From a checkpoint of a small transformer trained on Wikipedia.
Training: a variant of Adam for these matrices, 774M tokens, 5903 steps.
MLP neurons of a small language model. Each row is named by its layer, matrix (down: output weights) and neuron, and shows model dimensions 490-553. Each number is 50 + 10 x the weight over its row's rms, rounded and kept within 0 to 99. A neuron's up and down rows have the sign that makes its largest values positive.
A block is one neuron, or neurons of one layer that tend to fire together. Before each block is what it responds to, as a language model described it from the Wikipedia text at the highest values.

Responds to: Later words of fixed multi-word names such as awards, leagues, stages and titles, e.g. Legion of, Grand Cross, League One, Stage 2.
L7.down290:29 57 54 74 48 47 43 48 36 52 45 62 41 38 65 54 65 59 31 44 52 36 56 50 48 33 65 54 45 47 58 50 41 56 40 52 24 61 48 42 39 47 51 67 40 57 51 41 51 39 36 35 59 35 54 48 53 44 58 62 49 51 57 53
L7.down661:47 74 52 35 38 51 55 34 50 39 64 48 48 51 30 48 52 33 45 58 47 38 53 46 62 53 45 55 45 49 50 54 35 32 38 61 33 54 31 60 43 56 52 47 59 41 51 43 36 55 45 59 44 61 53 34 66 39 52 43 59 34 36 52
L7.down792:61 45 53 56 61 53 50 47 59 39 57 47 44 44 67 57 46 72 40 57 51 64 39 45 59 41 43 51 61 35 44 35 47 43 63 45 36 46 61 61 59 50 70 42 50 44 56 57 45 49 46 38 47 45 50 44 77 34 35 35 45 55 66 53
L7.down871:49 57 41 56 70 48 58 40 41 41 44 58 49 43 57 65 43 64 47 56 57 66 50 54 33 34 45 39 52 64 36 56 50 55 48 37 53 38 35 63 58 51 57 64 43 48 72 39 41 61 54 43 54 57 47 64 77 57 65 42 50 56 64 62
L7.down1142:58 59 62 46 45 47 54 45 55 43 51 46 56 70 54 29 27 43 25 49 46 49 37 64 47 45 39 49 42 61 57 44 54 54 51 28 62 42 48 43 38 51 35 56 59 47 54 52 40 55 48 50 52 69 44 65 62 52 39 42 42 29 58 68
L7.down1163:34 59 61 39 51 36 44 42 50 45 51 64 33 61 31 44 50 40 48 70 46 33 56 54 41 52 51 40 49 34 51 58 49 43 30 38 68 42 50 46 48 50 58 42 65 65 31 28 42 30 58 46 40 41 56 32 46 38 41 41 60 37 52 42
L7.down1313:44 61 43 50 26 52 53 45 54 57 36 40 48 51 61 55 40 56 55 31 34 45 62 37 78 45 33 58 56 31 53 69 39 47 46 42 34 50 35 56 49 62 43 53 52 64 76 42 54 52 61 69 60 67 54 57 53 43 32 50 33 36 58 53
L7.down1689:43 51 59 56 45 56 47 51 69 42 43 55 50 69 53 47 54 40 54 65 44 52 40 56 56 32 51 59 46 54 47 55 52 40 54 56 32 64 57 60 78 61 48 36 46 41 67 28 36 49 46 59 52 47 56 45 63 45 51 51 55 33 58 69

Responds to: Words for teams, competitions and match outcomes in sports articles and tables, such as team, Cup, game, defeating, win, plus zero and date cells in stat tables.
L2.down394:38 44 60 52 42 59 51 57 51 50 45 30 56 43 40 58 62 43 50 46 44 53 65 50 48 47 60 51 66 63 53 52 43 50 63 65 76 52 51 39 56 55 52 53 54 44 58 55 64 51 68 53 53 72 49 67 61 52 36 43 36 57 53 41
L2.down451:63 54 38 53 42 39 49 62 48 43 43 43 45 48 51 67 45 60 64 42 63 52 63 39 58 50 57 52 49 45 45 34 46 51 50 64 59 65 62 54 46 50 49 45 49 45 44 46 81 65 59 57 50 47 57 53 43 45 51 47 58 59 50 57
L2.down569:52 56 49 30 51 41 56 44 56 48 60 46 83 46 56 55 56 38 47 45 48 64 47 50 44 52 30 60 52 44 48 50 50 66 57 60 54 63 40 40 45 52 63 32 52 67 42 46 56 38 63 55 54 50 51 55 54 37 57 56 44 44 58 58
L2.down650:60 55 43 58 40 60 51 60 53 53 31 49 57 43 50 59 44 64 55 37 55 36 64 40 27 69 47 61 73 60 51 34 59 42 69 51 51 58 44 45 56 39 48 59 58 59 62 48 55 59 40 50 55 62 54 58 36 51 53 34 41 48 56 39
L2.down860:46 39 45 45 50 61 77 57 46 42 45 49 52 46 54 63 47 32 73 47 47 46 51 41 63 59 44 75 49 40 53 42 45 65 45 41 45 46 27 44 34 66 32 45 58 56 47 56 40 54 53 43 49 41 56 33 42 36 63 36 50 63 45 44
L2.down1382:58 39 45 55 49 56 54 54 45 65 49 52 69 64 50 42 58 47 41 40 39 37 52 44 48 49 30 59 36 32 33 59 53 49 51 54 55 61 46 55 50 64 36 56 47 54 68 57 80 51 46 52 32 54 51 71 34 61 73 50 42 45 64 50
L2.down1426:22 31 53 42 57 35 45 72 54 68 41 33 44 62 37 63 44 51 53 46 54 46 43 50 57 49 57 30 44 52 47 50 59 50 68 54 29 59 21 41 26 35 60 65 41 58 50 44 52 59 54 48 60 56 53 36 40 58 63 61 44 44 54 49
L2.down1447:78 45 47 51 44 60 65 50 48 53 54 55 62 51 46 58 55 63 56 39 61 45 49 41 48 56 53 56 53 57 36 52 36 44 29 61 56 61 31 47 59 37 60 37 51 59 67 29 39 58 52 62 48 42 52 49 46 61 52 37 50 62 46 54

Responds to: Tokens that introduce the next item in a list: and or & before the final item (C, Fortran, and R), and line-initial bullet dashes in credits or member lists.
L7.down430:40 53 53 36 45 52 35 41 56 42 64 48 55 61 48 41 66 46 36 67 62 34 48 56 36 55 74 48 52 76 49 49 60 72 50 45 55 51 51 50 66 62 65 48 62 43 51 45 49 42 46 34 59 48 44 66 51 64 53 54 62 39 60 51
L7.down764:49 55 50 41 48 47 54 51 55 54 58 48 59 46 57 59 29 52 45 54 46 51 47 72 38 69 67 42 59 67 48 56 54 46 54 52 50 39 52 54 56 50 63 27 50 58 44 43 41 46 38 37 58 47 45 46 39 62 47 54 56 50 64 62
L7.down791:51 41 42 52 66 48 58 46 42 40 34 57 61 35 59 47 43 45 66 50 61 44 57 43 59 40 48 42 49 48 56 50 45 59 34 49 42 54 40 62 57 37 72 36 44 51 51 62 41 46 66 44 40 45 53 57 39 48 56 38 29 54 47 39
L7.down829:54 34 54 48 59 45 67 28 60 58 49 58 58 49 67 62 58 49 53 53 51 49 59 54 55 61 39 52 54 47 61 58 50 51 71 31 44 50 65 37 45 43 53 47 41 44 59 70 50 60 53 42 64 57 55 54 65 47 57 39 54 38 58 50
L7.down1177:23 60 33 63 64 59 28 66 67 54 49 58 36 59 50 31 41 55 84 45 57 46 50 50 37 55 47 62 49 54 53 55 58 49 52 47 48 52 59 59 52 45 54 47 46 56 56 50 64 32 54 48 58 59 46 52 72 40 47 62 51 41 65 55
L7.down1248:71 44 44 54 64 52 51 63 61 43 57 47 51 48 42 51 44 65 66 47 60 58 36 65 51 54 55 58 57 54 64 52 50 47 44 48 55 50 41 58 48 43 67 50 38 43 56 55 59 41 45 52 50 55 42 60 49 61 43 48 35 38 41 50
L7.down1329:58 72 52 36 49 30 46 45 39 60 45 64 54 58 38 40 50 46 43 50 51 64 55 56 43 51 50 41 61 55 33 43 53 39 49 52 45 47 56 60 68 40 58 43 53 57 50 44 31 25 43 51 64 38 46 55 49 48 51 60 58 55 67 68
L7.down1596:53 58 61 63 66 46 52 43 51 55 47 53 47 60 33 42 53 46 57 58 57 64 55 44 35 73 47 38 47 50 44 50 73 47 49 57 57 49 56 51 49 64 44 39 49 51 54 47 46 19 57 40 43 46 66 52 41 47 55 55 32 52 55 57

Responds to: Dash bullets and pipe characters opening a new line in infobox fields, lists and tables, e.g. "- Spouse:", "- Release dates:", "| 1."; more weakly numbers in table cells.
L2.down140:53 73 52 45 52 45 44 58 52 51 50 70 42 44 59 43 52 64 53 58 46 46 57 59 54 67 52 40 45 54 56 59 45 56 49 59 62 46 48 51 45 54 39 44 43 46 44 48 48 46 43 72 63 38 55 62 62 58 26 50 29 56 33 64
L2.down214:49 48 52 61 38 65 51 46 44 50 32 54 50 46 50 27 54 43 54 73 56 58 53 31 44 51 37 39 44 60 41 58 63 51 60 33 40 55 46 58 52 30 45 35 43 43 61 59 61 75 36 67 54 65 34 63 40 57 54 33 65 49 70 45
L2.down600:55 47 56 57 45 56 58 59 46 68 50 49 61 48 45 42 55 40 37 45 48 62 43 46 46 46 68 57 51 45 53 52 52 42 56 52 42 40 52 46 86 39 46 74 40 42 62 56 44 62 24 51 79 62 50 53 39 55 46 49 65 56 67 53
L2.down738:51 33 44 41 44 42 47 47 56 46 45 35 49 52 37 48 47 51 49 58 73 45 47 53 53 42 54 45 36 46 58 42 65 52 48 57 52 54 42 39 44 53 47 32 42 55 47 49 42 36 37 82 59 49 35 50 39 40 58 54 80 39 46 56
L2.down1038:41 31 47 39 57 41 44 52 60 44 40 49 53 52 42 55 42 54 41 62 58 51 43 42 32 40 64 45 33 48 46 51 68 58 46 48 56 53 61 40 45 60 49 23 40 53 58 50 54 66 44 70 46 49 44 66 33 63 62 40 55 29 63 58
L2.down1044:56 37 42 43 51 42 42 41 50 52 39 36 47 70 38 47 46 61 42 44 62 49 25 53 44 34 55 51 57 46 49 51 70 51 64 48 49 54 60 28 48 38 49 30 49 44 57 55 42 51 33 62 52 53 37 53 41 54 55 50 62 56 47 62
L2.down1327:49 53 34 56 56 43 53 58 71 40 53 53 67 29 44 74 44 47 62 49 68 43 53 42 40 56 47 36 53 61 44 46 49 61 49 48 39 52 50 66 54 46 61 52 48 49 41 45 53 53 43 43 55 45 57 70 48 51 45 51 59 42 44 46
L2.down1640:49 39 30 30 52 51 44 47 55 47 46 45 46 72 52 44 45 58 49 57 55 64 39 53 48 52 50 53 39 46 49 53 56 55 53 47 47 50 68 45 19 66 48 35 46 61 51 32 31 49 53 74 53 57 29 63 37 58 48 57 64 61 41 59

Responds to: Fires on the second word or word piece of a fixed name or phrase, especially football divisions (League One, Division One, League Two) and compounds like long term, left hand.
L9.down1409:57 47 58 50 54 46 52 52 32 62 58 57 56 51 63 47 63 51 64 55 36 54 49 57 64 58 37 45 39 40 63 47 46 52 65 47 53 55 36 32 52 48 61 51 53 44 63 39 59 55 43 49 52 45 60 32 53 48 61 51 64 40 46 49

Responds to: The word and (or a list comma or table bar) that joins the last item of a noun list or pair, e.g. offices and embassies, premier and, goals.
L9.down394:46 49 61 72 52 44 66 45 41 50 42 28 59 45 47 58 50 58 55 46 53 57 35 48 51 47 29 34 43 60 37 43 47 51 45 51 52 59 42 58 59 54 38 42 48 46 47 51 50 44 55 67 57 53 50 56 52 52 47 42 24 44 58 34